config.toml
n_layer = 12
d_model = 384
n_head = 6
n_kv_head = 6
head_dim = 64
d_mlp = 1024
vocab_size = 8192
activation = "swiglu"
norm = "rmsnorm"
norm_place = "pre"
norm_eps = 1e-06
positions = "rope"
rope_base = 10000.0
rope_fraction = 0.25
qk_norm = false
attn_scale = 0.125
bias = "none"
tie_embeddings = true
parallel_block = false
init = "orth"
init_std_qkv = 0.0254
init_std_o = 0.0
init_std_up = 0.0254
init_std_down = 0.0
optimizer = "adam_atan2"
lr = 0.00074
beta1 = 0.9
beta2 = 0.98
weight_decay = 0.27
lr_head = 0.00343
grad_clip = 1.0
warmup_steps = 275
schedule = "wsd"
decay_fraction = 0.945
decay_shape = "linear"
final_lr_fraction = 0.0
batch_tokens = [32768, 65536, 98304]
seq_len = 256
doc_mask = false
train_tokens = 448700000
steps = 7359
dataset = "wikipedia_en"
MLP neurons of a small language model. Each row is named by its layer, matrix (gate and up: input weights; down: output weights) and neuron, and shows model dimensions 48-175. Each number is 128 + 24 x the weight over its row's rms, rounded and kept within 0 to 255. Numbers have three digits each. A neuron's up and down rows have the sign that makes its largest values positive.
Before each neuron's rows, "fires on" lists the tokens most often at its 100 highest values on Wikipedia text that the model never trained on; "fires before" lists the tokens most often just after its 100 highest values on Wikipedia text that the model never trained on.

fires on: "'", "("
fires before: "s"
L2.gate706:115086135106099106116131114144140107134098109114074122134123160156121102149147173142171123128101132135083100154128108151123118130171160178140158146174144151078116128133119142129111124134138149144111161124142123119131136112129106117143135153128135139149093105147103109088137118139120130170115159148157133106099135123123059143145107084121116134095143131143132152135145136125148135155104
L2.up706:133130116129097187140128124144119111083129104123097147143141132130125144145113152126134138085126179163094136147128155105162133146106112144058098128084133117096099125103115143121123186093176092170100137197119129113170094119112179133129132060145098126149151127134103125115078120105151152132138150118148128134130131119097138088133133143092130109125110115058094169146153155068097170123130
L2.down706:123124159113108099109135136140104122148137162134136150120100140077122092135099147123136137085160120153134167132103134088132128135108129134109150163147112112106189113083142168081118114123102150138179132135099159116120110117160122161145113146117106068085116111156141121133090089149108131147123119127099123096092141105172163099161132103136131132116125135129137106117087113160158101096105

fires on: "'"
fires before: "s", "t", "em"
L2.gate94:173144113145112163110164121119109092088117142132101169150139113140119103137106099116122082098104137123089089152137126158163140112127147163117156078156142118113146101129130098125108154143148122133121103129192116179134074095132113119118126116143110126152160118121164093110109155100139122118136180144122133173119183142106105128160129122163131103120129103126148123139154174133135136117141
L2.up94:125120122143141159106134160125053132100096087149122108172149147121091179162092123088138141103121136108115132135136108054124119122131155132141131129118148144158131144122075156153166117141098130094074117160092134103108136087126126168139116189154089123107158129153133110131119131121075108134117100117119084141113135131130130147128142078113167132150168155108094102090135096106096139137136
L2.down94:109159150105131110117138142102125121115146119143112165092126091174132116088108175140133114149137114106118136098123111110168098160109142111130122148162119141136144127112142132109144125129107140176108156103122167136116152126125120145116119143120081119139085108171143116124076079134130137153117121145149121113107124129216150091118120128121142115160136137151124132169089147159105129119113

fires on: "8", "9", "3", "0", "4", "7"
fires before: " |", "%", " (", ")"
L3.gate454:103169158129080142109076110109125131118140121133114116161142116112103147148129151118149123154137163123141152142085123146150096155100073106140114110095150094127138130123132111128127159093132143152116147167132117109168153154104093112103169146146084145156150097107148128141113128139130114139162137079128111119096187138105149094109124108101153147111150145115125059114152108134135154099169
L3.up454:117126149155150179106113219129130104157139123181131110138083101121077147117121125104158159149161141173154099144108125160109128138133133117145152130108149082118123168067074136123080136160108150120111128127095113148134125163078114130113157096115106107133145106136134140133116146144131134089113127141149105149118164168151112095101135096136125155120147134131118095134126128107088168150101
L3.down454:134138091126137174096160137101132176089140124092121086097104118152136106124128115174160127121153086119127113146139097140124161142106125114139166135100127127138158083127136105135112122133159167105143126086177141080139132120185124136124154132179114102170123161126124116135132138097146125167191147118162112096155112089111112146110105109111127110144142143124164172086131122163151107180155

fires on: "|", " to", ";"
fires before: "-", "\n", " the", " Sp"
L2.gate1008:126134145137110161104139116136119135108149132037126115149133124139130125140076133138141145147129124112115138157115096153129093116145147106144100129098141120104070128152112105158164161068132151100134123153105151128097111161134114118102181133145141084123113136140143137139127093120128137130104081097109123152138161086135112163128105160122113150082136143134164065141159163176144117091103
L2.up1008:117116127110121168148141132164143125120143104075131133142134133116118119120105119133140119110122138111101152115097153149159123149107125120098112120099144134099036137118105109152158164084124139126113147117083120151128083138129154087127141115164086085108142139126115097115106086127124122148125135103051100136153131103168091120108118134105135103086127164109143077107164186131152127114115
L2.down1008:144154125086122124120117141144123141103141137128109120133132135135151103129089111145129142135125148109103152116132141130130122107107152140099125113109124145120099123148151112121129146114128142137133138111129131147111119138121121128123140124111124144111116139120120135120094130115121153163107120120033144119116121137107108145130120143120136142117134140120141106117131137122126107115154

fires on: "-", "|"
fires before: "-", " •", "h"
L9.gate423:120136146137136140113129132114141118120170112145133115080150126188139111127131076161120105132092104126110079134151121113127133114106103078172111128149160117130133119126129111086148126137122102129140101159148121111116125101074104156112147119105149137081109110159126089133126118134129085122119136118099134111092073116135153116138111123104091083128112144130105100139145125125156112147120
L9.up423:098146144120123172136125133137167141151115139187156108124159130135105092137122120104120123130130107131139116110128152115110157100116173078094107116142123097115111112120139184137122131141147095150145127140115115119131162129157100150123069167157120090120145119154129145168157111133128131151150131148121130141154094127124132132137101107161115070126176119163123118143124084128108104150158
L9.down423:136132180115123148124111163127128143111142088154135167128165171165143107140133096134111147079145123137110169129149140138138118152128046120152120142092161134119098156106109121108141114111128164128086123121090152099129152161087104114109132150136190151145115160135101120118135113127090091100150112125197116097107094122120173148149125112134169156099119152118146128149146062114150111134145

fires on: "ti", "lit", "bl", "ult"
fires before: "on", "y", "ies", "ons"
L8.gate246:132118156118134089105129123131108156164148106112155126111084165178111098111098127109153111158118118098135121120146159111081147146122140113087165156088150158089171112085084136089094137123145145111111117078111117124173117092109116128120133157081109099131154113162123098085117097103166131119111117123146114192140149128137106128133139141136114091136159144118143136133133126110135125138126
L8.up246:104112122157123144147125122161145120125101091136181148137121085132128154140126093119141163181134157134149114108088130143140134136096138164116132145114139173115114177131196107098092128124122122138117101123127119124104082131148162147118142120133137135097158119092124129112098076128128162161122180149126116132143125114078134127129099156127104114141167094177126176089140158154132133148127
L8.down246:120132108107142088152086104141097171122102118139143135156106128100112139106158124127138102120121166120133121127121130140117107133120100084115161160136191140114118131152120133114098149134119103147137111143121144132134135090128144115118118155109106172130139121131130156135155116155130145133095126129123083116145148166142161159128113126093120179154118123129096135115123164112139140155092

fires on: ":", " 2", " 4", " 1", " 6"
fires before: " |", "."
L2.gate487:140124136133137109143110109117126117149150166122123127152126091125117116099109161170140114156122066146140148147165121135151141148140112137060084161109120137148181150189153130146103119142149121114151137127165115132162113126091143080118128136082122116117081172111130127107147171169123163110138128098174143152143133185093172129168129144135167119105159122164098134113137161147090122135120
L2.up487:157138161190139174167183080164150116091109132142124122119098163105107163121125125109116090133110116148147158107117121172139088093162139094110165130151109139130130161096145138122134112107106103154124118143119145112097150105142126131159168115122149124145157113079150132135088128123136133098132131111155145112116113133142123183106080148115129136143162165122103142094095158134123120167112
L2.down487:138167095130103149148161136167143122166144156134134150158109116153159128123095129113133128143121108181164151144140133122130105095148091108142126106167147118145130117118121122133122141136132128166090120110141116110109117107128113116131112125142168136104101111138123147149144143199140140087139179128088112132108096166085143129144157164130175121132132113116149175066120131167107072154118

fires on: " =", " will", " perform"
fires before: "=", "\n\n"
L3.gate950:131203113099150079146149136145110111123186118128121123133110129134127122132114119128138122160102122132148156122161145157123092110132113156170159098140129148140082122138182087115155098132139123117117095114117124126169161163156136142114080124133119138098142122122127137101142117103132091159086180121110157124121108136160119132148129143112137130140121122113132093141128154150122115160130
L3.up950:112126115085130131116115128131121146118138114081120109117117136174150104168079126123116161155080136101174080110111091111182142087141139181108149123125103140147130107137133137126120138132117105133130146144111109104148120167139139151163105075104142087134135134108108156114110125150113131157072113128120137133102158140114127143115103119127151149127131158126059150093111127097182122073114
L3.down950:139130149129137121090128084094172151068127147130068117121124137117159115130142138090143114132124128127106141112141120121116161133102104118099175108113125150154099151145144115131108132123133105132145148122126151134172081117111117072154190161098169138095148157116160095130114155143147108139114119162169113116076138149133146146135096117166122143123122087100091170157161127112102133109193

fires on: "="
fires before: "=", ";"
L3.gate917:128093133158120164105133142113159117133141139092086098098143108138109142153139198151140144179145076166127123143149116152107111074097180107118092130134131100155152105181146092154080161109144169119127139133155161104145117167121132111148189131101082131107095131100125103089159129174101148149116119096140153121108146124111124125089159163127149116184095155111125117141125116165153122137162
L3.up917:163111150162160107084135150100133171101079128114172145109112160147137144126109162138111108117126133135079162105150100124124107143126164130116087144129121100126113145146180138156075131121126062140120161133078184081143136119139147121153108109119096155133150117140160130157148109163145174100092102140136130109108123150146188093094149105123133095128130089119130120145126121143137167125122
L3.down917:103130119168144134121139155091123119127130147119085102131129120101157125140095104127100135121130133139157186081127177139123115109171139150159139114106130179131075098069130112164130085104123152112156133107125167111109119150118139063120112118118115137123131067109124140109150117138097083149124124123115145161138136107125085134143138121142130146109126144137144144112107148141109118098127

fires on: "4", "2", "3", "1", "5", "son"
fires before: " |", ",", ";", " ("
L3.gate425:101127120119133119134161156174129144131201151096145096139106105096125128140104116100125092176112100104156124116080125132121112103191147120078080183104096151103090114119151148131135181077141194132137118107107135134142104181152110164136158152116096098160129098099147117104159118116129138132111143113159079131110126134124155124124072097096123147131146167166165093108110162154140108119111
L3.up425:105145150133125129148158138156140148122124086171148152151129178071132156136175128084093127101131130128151147096105096115118131110150106137066161177127103117137151140109138114162127133153110126114164098153116132162100127117080125147167115142113110122154162132112170137146176122113126115103127135144142111151130095054102151141118138091101143135115132136124100167128111110138102121129119
L3.down425:110098127162170125126132125079119079109076156108113111126139106151169144137120133200103088118152127128129122147134141129182108136088122104157129107142132106140139132135120125167121111102146120119108153119171108109117147116122136117103120133135149148168110078114109123164102156149116108111130097129126136090142154142127112148124122134103115133165101114117126130119144104128170150068143

fires on: "-"
fires before: "-"
L5.gate219:143123161114157154136112121103123174102156159121156127055096117154124098115099122212141150139133139131128164130106115148095157089099135178091120116149139150096132110121161131087119102135092127097133114136140153149130128098086099140138150125130127144110153116124166122127118146119162100118135153116129142079108122146129121138083106177157163117146128137120129133108133147097145165128132
L5.up219:093122129172134110128129149113137119147130101137131116125097183111094119144099121112115104120128111122147119131143138162094115174125159074071110107120129135122153152104137098131101084145116072124127123115138185136109124124101098132083128138144137122118108107125140094153130133145135136147099141097136156181140104110114143100108100147122137163159148126120132143140120095089095139144177
L5.down219:154134173115123159146104110095097125080121175131132136107092145141091135126140109170109144129102127132150126127117133094094093100101094178129172110133144159113118131149140138130125113101145095133122105126132159133171176132104131125130137128164112125195145110125142120137094139168114085100126146121125153025128129140114145107130100160088159136112116143149105099116120098137199117125130

fires on: " during", " of", " During", " via"
fires before: " the", " his", " this", " a", " World"
L3.gate769:154126140123137123163115132162123147152130121107123111135134157111141122116135151129115117168103092132125089134131122104130122131137176122121134109148164187144122169111144126098141146078104128116091125103159184091132149135127117159147137101127135114147140145107101135070138155134106151153111164138125126110081188141124131136142130113144137113137133124137144087118102119165119131145069
L3.up769:130099112124088142108130099134119135139120153152077199126171084122092109114120182168111151128113128117123089116149098138136130110106132168079151139100166136128094094182117115150127165130128110204089142140181111157135152140138126106057103149158114138118153087137131095130159110070104140129142135136108154135094119165067131128127168085088127109146177104137119153134141112111123115137130
L3.down769:122123121135123132126099128133145118130092116124131137151120128141129110099140117115141105128139112162074117131105150119176140135108124174110142148143165124136137152123133140163102119116092110117134149091131173113152139143143122133125097077126121106139083153112108125156138141122107142142170086092071110130156135145157146095122147099144101084150095150136139167121167136135108139109127

fires on: " 0", "ame"
fires before: " |", ".", "–"
L3.gate605:091124149115156134142081087143157186158109121115113141143130112074149152077132139150161076158132165079097151135128136116138140142120130093108096163118146104121123091112125151128133118131140132132100135072124157121107132115132145108098178146111124092118096108151089150122142121164081176112166144139107136104100122130112156091147136117123104109148118131164102127125118143155149137092123
L3.up605:142114126161116191145110139149124162138091080140082120145156100167083105118149105127095155185151125121130114131141083147165106179112134129136136113090126095146176071146157132103127108154159137103160101135194195140197133113130132131109117156085136128137096058139132128143127123151122136130107125109157127125104127124108073155172102098136132117158171080117099117132146087132090155132106
L3.down605:111115118168082113134148184172106130116098101116097153116183135076152102139189078133134130160093111109162119138131139143108136161129177143109114118076139124097142124131149133126113115124135157154186120149140126144157094143147137098183100115131141126136114113099137107129145153136125121145145145111147113135160148135109116123125156147153116144113121132152114097126144111101117100101118

fires on: "'", " Fe", " History", "F", " (", " |"
fires before: "s", " =", "ve", "ma", "="
L9.gate966:175132132117095128128108149126138124137128144144098130096143117097120153108120133144153086106135101135118178134160110146122112151176143082106175166135101181069134085118149116089115112142138153108144114109120163143158156155130062134142121130134096142133160168140156150098143167121148175113114129114152145125151129142108145089128103077116144125089136127159126129153104133153113182132126
L9.up966:105121132131102126117151135089132125094164111161084156142092123128152153117086092130095108140166113184147162174144121103129115147098158148116082097090108135138150078095071196148089119125109141138164118138137130113096103128121130151137110128145127125175113088170137129130141181131107154160091167139120129140135142126154134083085140081121135117126132149152109153123116153133155098133104
L9.down966:094130139192159118100121140132127121107155151153143070159108111108169159110115099157113138142123090111121134140117116163149134100102093131120133107119134136115133136129103068181168128117124106125110120143141128122122129129115153137149097120161126115156141131133149117174140066115084136156100124160181122129157174099130124141123101156137161139147120126089135149124120140122141117115092

fires on: "=", " =", "our", " Week"
fires before: "=", "ed"
L5.gate261:138107131146132118141149106113145156073163097117158102129121116159158103143153127141122118134091091105097140119123138103086126146146122147163133124099131121120163122152132135107102170101133139143157103135133156132104117134103158130144067138104126140144107119128149128110111137169119159156142141119113143145109106141160138135106135140146123126126158128065148116146103158145127133146146
L5.up261:173129091121099159078125098096138143098130162135130111100104117132162085151142104103160148151112113084120134160107125130146163093142148181130121128128126111089077154135117135153078079147149108195126132134134145152138103136180163119054165126120136147127136117148145100142151116133162125182151162159110136133101124148148108093108082127137134142106132116097092113124164111107126129180112
L5.down261:151108156143119164143148112150149128110154119107112146154119105163120121119151097107128109096144095082124098105131109135100168144124129109118136097140145125089080176105106129174101117119126164156139134129069167114126169130128097127142146112115168141131156151131162115153111132115120097149154187112122131123129120122120080111139142127118162148121072111101108143126127166120128120148123

fires on: "-", "on"
fires before: "-", "|"
L2.gate845:113126164096101131128134195096147135107086136095118103156099153132161148069114155144143133143080132102109118161096127129106130108117130105111170136137158106131137110126114139108162185134139156138116163182135121080128130136154127130181136150138110085117118131128155113082139091094143105157140163131134080131111133110130157128154086140142152133080127149142131147126144100166141119184113
L2.up845:100103129084130186131129185169135150150085105090118101098188154136145093137148115128136163132100161124122142136120094099139149122091096117131132099144162111145100138098091130104098112154163140157114148108119126097110138130121138106118119137164090111154113117140103138153095161124163140111170161125089146145117189165143125119096123150143094119110154129114118119117137096144123143127133
L2.down845:140149106136112147149154116132176141100155152138113119123097135128094151143134121145168130074166099155139125127077113144127124138100131120166162125137137090118118134096144118153129090122076141102094106135129141134107145134130083130107111129150149139177125129134138121105144116146100065087123097144148091122114127113143141134081119114107145125158102149095103146134080127137148112103157

fires on: " 1", " 2", "1", " $"
fires before: "–", ",", ")", " |", "."
L2.gate58:104121151092180174142140139184173127105101057114088132133104127107133137144082133154151106107155091107116117151121116086139127108182126121158127114107136092139109123104109107138185118118162128095087151114118090142106151122127100115141139105079122094159127149155161122112142082161122169175156125109132144111123116125121133123128122127127095112090121095130115100164173127109140166140135
L2.up58:096144101105136116135153127141116116155140107117149155129156118149110169150110115132081146105124145141139098117111092174137108113140133161126128133137120121145138144134128137135103117112142137108116143120133121129047123113088141100098107106083100111117139149167154080100154164165133165110140152142120140138139121106154129141135119120152128150106142098159112169084138126152081153140129
L2.down58:130149091122124168127167157121131128129124136117169148128120140081131128105159064090107134098147114106135110115137161127114143148102127118092141130113093152128128151158060116175153148124127103167137164140132152110166131100137158098125134086079128091141119130103171126119155129171112162155110117142144165131126132137136141138082118102207107123116162118140119115168137148115105133057125

fires on: "-"
fires before: "-", "|"
L9.gate454:119128123113149132148095138068122145085098132102102139125125160136130075172128107115131114128090110146102154123124113116115092168110103156128157122099107130179129117153098131148157162112157170102110146104084130124120094085137137125096108125143161116132116101122130163107169108136152134154156134105117092148102117156138112121156091150103123126116118142109091052093101125178110146128092
L9.up454:160122139116118141149131129117156104157152121139140127117154149147115109151115136157136149131173102102130139120125106126151129124138138132122131171135134122139168122113078109106113144114124147124151138114177089141135144088143113133164126115107131131128106129122132133131091161137098130177155096117150121104149103140159193109107133090123163118146092154140108083127089069166128103123103
L9.down454:140113134138118155098128095122167109124140108116108108130163088151117155137105127086118118105080127146162158117126180102143139150116115187136104161113162119118127126122158105158153125119136144124139116136127162101094112143132113100160173117151115118124083134157130099118126120141113172114118128171134129112099147111117136121119097130133127133123104114138117117163118140131112140136134

fires on: " 1", " 5", " overall", " small"
fires before: " |", ".", ",", ";"
L3.gate225:121135099115166163145116132168110131088106167169106107137133127137103186132123147137123122118133127100111117109113147125093107159137114131115142119103139113160114112112161134104155149127140126132076134121116189113147157114163166147092114139107147081137161093079159130108137147163093178093090176135128137158147135132131132132135093158127122150103141095158093137119179179187121113143129
L3.up225:132162126120113114134132156177155142123139139144098098140140132144154138167091188147163084126089128139088148150110132140136144116157100103155131127131089090108119147118146122128110131122102142129138137166111164084133141137108143154112129114095140145101133152146125110109122156130103099120142114089093183125150084113156112119127098101146134097114138133134133119138132120164110139117118
L3.down225:136136111149144101114151114114093162132135144162106110118124125136153126138099121117118114137156130138133125148136125095150139150122106112083131133152154150116083134161114158170130154110130144153128150130135126120146136182121093108157131127116138133151123093126101137116131142122112154078163122100077144122140165127164129171121158105105139150146136124112135175115149095112113121123145

fires on: "=", " ="
fires before: "=", "\n\n"
L9.gate820:099163110059165138094149086156142159132105148111158110115153156123151152150119107142127123164150149106086150145055115115126122138076157125119117095101127094097106118120174128149116156100131149109149118141137139153108097138166142134109120168098105099131146127138121121131132161107100148147140168113150186178108142175155149136152121142148122095101181109134119155104122123146150140169171
L9.up820:158132143164056156078126110149102110159109081109138116150084086113109121135139157131133130141165137134149094106110145126118155153130150153137124117107144106150147174078134128128088116127134083126131137112147156117089137137129105132096119102133119121157081130102106111179160126178125187152105132144134115145117127131108129097150135159151139138124130134080154142111082122154147110124128
L9.down820:137131112132125120100115131202118084137118185099144141144115135107117137136130124151109162113138125144140114106146103132101123085145126149102103127123130129123135154122110105149121170125137179081102130154113139096107107172129131170123181153096147126097140099104135082161138144126098118106150154098131163094126169120098153106153104124132129153165132087122132094152134136114167148172175

fires on: " -", " |", " —", "-", " –"
fires before: " |", "\n", ";", "-"
L8.gate466:126096139143124119138097141159110130139099123124139130079147085150112129141112114115121110115108119121112150147171119146118118161129159145119155146127160136121142109160177125153106107137116098173090135137133151132116161120129124115146104141068102136129111168107141118127129160155132131100111142132142114112125085170151137102084126132178185118133163141133167126175149164094130154170118
L8.up466:148165180126119129120137149097104103113112121097125135130127098118120120153131159140134095109103194132117144142190135126144135156107139124118129129112187133128150118089156143118135141156129085095106135129135129126157141158089143109125115138077119158159081100120121113177127117108161094125116108118141165115088116145140156119131122122128151077147105167129152107131155151120134137124135
L8.down466:108107133154126144130129123108107136138138112137104133161140170105111103150142133127095126140145134135141128151168117097123111110128154145132180118093164118138119119108123130148145164160169115105159121159148125122126078141140161165101135080089102130140093096114142122137146111096117104154154155137094103145131164093127092126134142143124140136135101146187115124156118148102153131102125

fires on: "|", " |", " Mi"
fires before: "-", "\n", " Votes", " Length"
L8.gate684:148119133120142130114106177125147139110161142127135116086104129157129116128124154163135100138122172146144129137154142140132111163151121070167150167097129090122130100116137118130118125112123106171095141119128140161141160140132085168142120125147161132097158140105157167171119141107163117112103136109126129140143121096113115135103155082147122158143143188105125126106096111163125123146118
L8.up684:128114110126151141129145115119078156141118143158128138107141152112130133137077100122126142112192123157143146125112161154150089108113142127121062104143112153157164172117174135130114160142123139100161124123118101085156195118122138087123101117180091076119104139136129136126132121132145170093147155100146116116097120131127151157141110122089108111139092108114127100110117122152131116153142
L8.down684:143122150123146117136127123089148152111094139175105146163161140111141079137137135116096114142147123078170140151112155127103098133101177089126117075131170092146120135117125139122146142139112120124153122116147114073127078113089157133184143107097150127129146135161125158136163167133124084169153155126186079145145086113164109135102146166121124182080125177101103169150151117128092104156149

fires on: "ti", "si", " based", "iding", "es"
fires before: "on", " on", "ons", "ve", "ona", " in"
L9.gate992:133101121131153120144148169141083135146088131135110112113086131079136070091101141132130114111055113146137157118070204127112119113176146047128154155135150138128148128141142119094158124154139162118154083128111092133110124122125145117118116121155146146140144117102153144101159109155134131117149157138171091141120093087120147097117179127096122091148115140118089135099133150154137108157081
L9.up992:116123119170095120191095127114117134153079140138158093103111090080105151097117127124127125126125091152133111159089129105161119160152147176146134154101146089153159118121126133148152164156113126142108137119121098171074133130151162105119086145109042105140102125080151164143130120189140157136113151131137117105099128135125170098127122131092126138110162143162132143122120126137165126134087
L9.down992:097128124169085092173141104156122154116131100140086099169133141085125113087097120136118177159100110098132140171155132142095139110124090171093124104168129092173154094144147124137133116162136103137134110129075106120123109158114090109125137133152099166137162126098100149101187144137155100125107137121069088125112150108134118108130132146097114150133060138126113114104151132139129129092131

fires on: " 0"
fires before: " |", ".", "–", "-"
L3.gate96:145119140111113118092091144165129155118126103120170148132144121139116095081105137110128175152126141089107123091115137145095101152158092132102106106161083110138112125156166134099169126167135138087109113115165142153128100094138158132098138162129117069127131136142104133129119143114116191106116118102130134121130125173127114129155083155118111112092180137133143109089182127129140144147106
L3.up96:133111144120089115105101139156101158115129101124156129132125119130153063096178098107124160165129161126115148075107128103123130137153104151135139085151114134114120133149178127141161082135118144112151125148134135151131117116148138119076148151156143104101171137143150139146133102129106144098122103112128146134119113109165075130105127158114095145124177095084145145097129062106144111101129
L3.down96:103097125183139105116141160130109096177148125096116154130132140129138120148166138106135128168086136110126103152129151145159135124138144146087146131092119138137154139106145145143128139108132140149176156133154110136140107168128168127133127131130131122138141139153138125160107112140127096125215101148124102121111177120113122137146139153110145135150119047117151155114112089109090147090149

fires on: " =", "="
fires before: "=", "\n\n"
L5.gate73:139146161128106131128153126097080161074124106115136099129146146123150113127146119135077104147102117101150136133112086163121102157133166127161138137144108123169101089120135099114083154094134141128116132131089137130071156126146151103144114130151158111112147084159123099079148118153142176134122161090125143139105138147146161127144093113122149111123145095145091144081150142080120131173120
L5.up73:160098114110090126102149090102142102147116112095119113075113132132125134108107099122160191118102158146177169111121125164155135132114144158150161141101097107163107118142127117134071149093141122095123118119110129133091115173151112109132144111149121126136166105128124102143116102131152131182117121102105150117108129155150128086113147114148134132116148094137080164101149123105147166133135
L5.down73:111148149091087142130123106115126095142106121124106084100107130137123108127125127097138172156164166139140170152100122141152135135072126161119093106100132127178121185124102122173132138136118142148111140167090148108083089109113115113110146098106119127137164154095099134123112109122142109093123124132098168152149120156125130056154166119174162116131110108119161159132153104157133169107136

fires on: "'", "’"
fires before: "s", ",", "\n", "\n "
L5.gate840:092116111109108093110123131136168139095087111139090117138135151115111096127114143137159148128132136127117150194122106135125120158135119130097161146133126125106129095136144142104094155135123120161149172117117115156106111113076122153121133151152097114086115081132137072124113160112094150151123172144129151150122155145111090100146100100104151105159112127140165094152127115118126126155120
L5.up840:066119122164135095115124130124121153117139115166103173137080165107142093167096124101090141123092068126151136168109100155117156104162092121118129150144132149126112122097123138139108106079109122147138121139128117126111130177111142147121122126149130146116074093134080129107129140138135159152123143123170071100140138071106160139128117112099153119117140132123121102152130121150087159117118
L5.down840:125149149143118110116124130116117107136136136123123133105138149096112079100095151093115119144148087127163165131120144115138138128090130108124118118104135175113125109091138134127152128122107124123143155144105150125154106154143157133145105136155095072112108117144141116107101108123116142116120063120115118084157141115164144126128106143110153067118117112156121129139047151098125127098095

fires on: " of", " to"
fires before: " the", " his", " them"
L2.gate403:168139123151124138140134121162139132129107143091076154156118113104111118145133126154125177135179108107114130115121105158127125123096148155098135149106139128141153147178098122156108129120109162123154134122140088113129113135100120113158133146114128139116147174175107111110132084095089114104106083152110164134097146136145159170118073141112159150115134163154150111111127127150172130141130
L2.up403:142100124135105153110133143134146093120163096042096121154140119115118115167150135149117130192154122124111132177153115173135148138091121140084100113107120141132133114102124128076130129102103131106136150148153109120083139145101139144156177149145129126094137110138102100126121072114106120127178100113103153148132104135158081155115111169097147150128152123123132090142123124113091132141096
L2.down403:120111136126096126126117082151153148140107129129127118127132108150142124086113159118168159126096168156132141080123136120151104164130123166102134123118115115066154133134130128154116136081125138124135086120120142140125128143142149122147149151095092102129152146131145111143138159126129145157101065107047136133117127112123149132148142110125149112126129105116146137142153102149129155117093

fires on: "|"
fires before: "-", "\n"
L9.gate676:090098153126156075101144124138104136116137099154102162136081121146132121144136119092154114119113150122105155086167099112122092147151104132135116120116116094126112099128155133094175122159109151110061168130102102158101147115121111102144145131134140076121168111106091122167121174130173099117143113093122125101118131107120087115150127147150111129126115111093128083110144076102106123148145
L9.up676:156135153130112114092144150157158141173111110139112127130171131147136126134139105112140167134109138103116129107103162138129151164161111149185107128106137100139116116094123101094111139113092126162115104136136127167167089133154143135137182111100074132138148131085137133145150120064115099162109044105113089104139142146144135189180121112154142149145135091099139140150158121134117123143131
L9.down676:151133132173122100085107104146111129125122104126162103138157104114137081141126117133107100151142132134115109156132104098115105148118134132098152093154138129132125094148151113113145097138128154125163099138143109096139127144149124128123097142125122144128155092141131156128129141141139148126117142135118133091143169181048107127113114124125136131123065136151111106146096135094093138138114

fires on: "'", "se"
fires before: "s"
L3.gate326:123145123111130130125143121106127155138115082127102147118140164129128148117102123111157105139129131097108174077100114141123105099160155118132158141150145121106159133144109168085137144089112135169136128155144120099111087129144159166147141111100077066101151095165166142062131126136162136136149163109102089178099176128091108127127151139127156134098128145167173107154145157174096102150135
L3.up326:169152126154121134123116157123121154075119105103145134091106174132179133147130147118122114108120176147117165118136127121141112159166124120124141147106138125119127079133097115118084127120113104110116146136092151120187112119135149143115154105194136110135136147171133110160115113095121102130151127120133134128117111090195103158142132129123144156123121146119139129123101113119120131123103
L3.down326:135142122120129106118101147098124113120089139141113124085138157119137063160151125180108182154121145099098143103129079086132134160122144118133077099151139104088097114108133135102121129121145125161140165140113157136150123130129151133149125151129142126111093134112108168138088162117111164152106151115116106138154136144130188119122155103121140135111119175143103157145135139102067056107121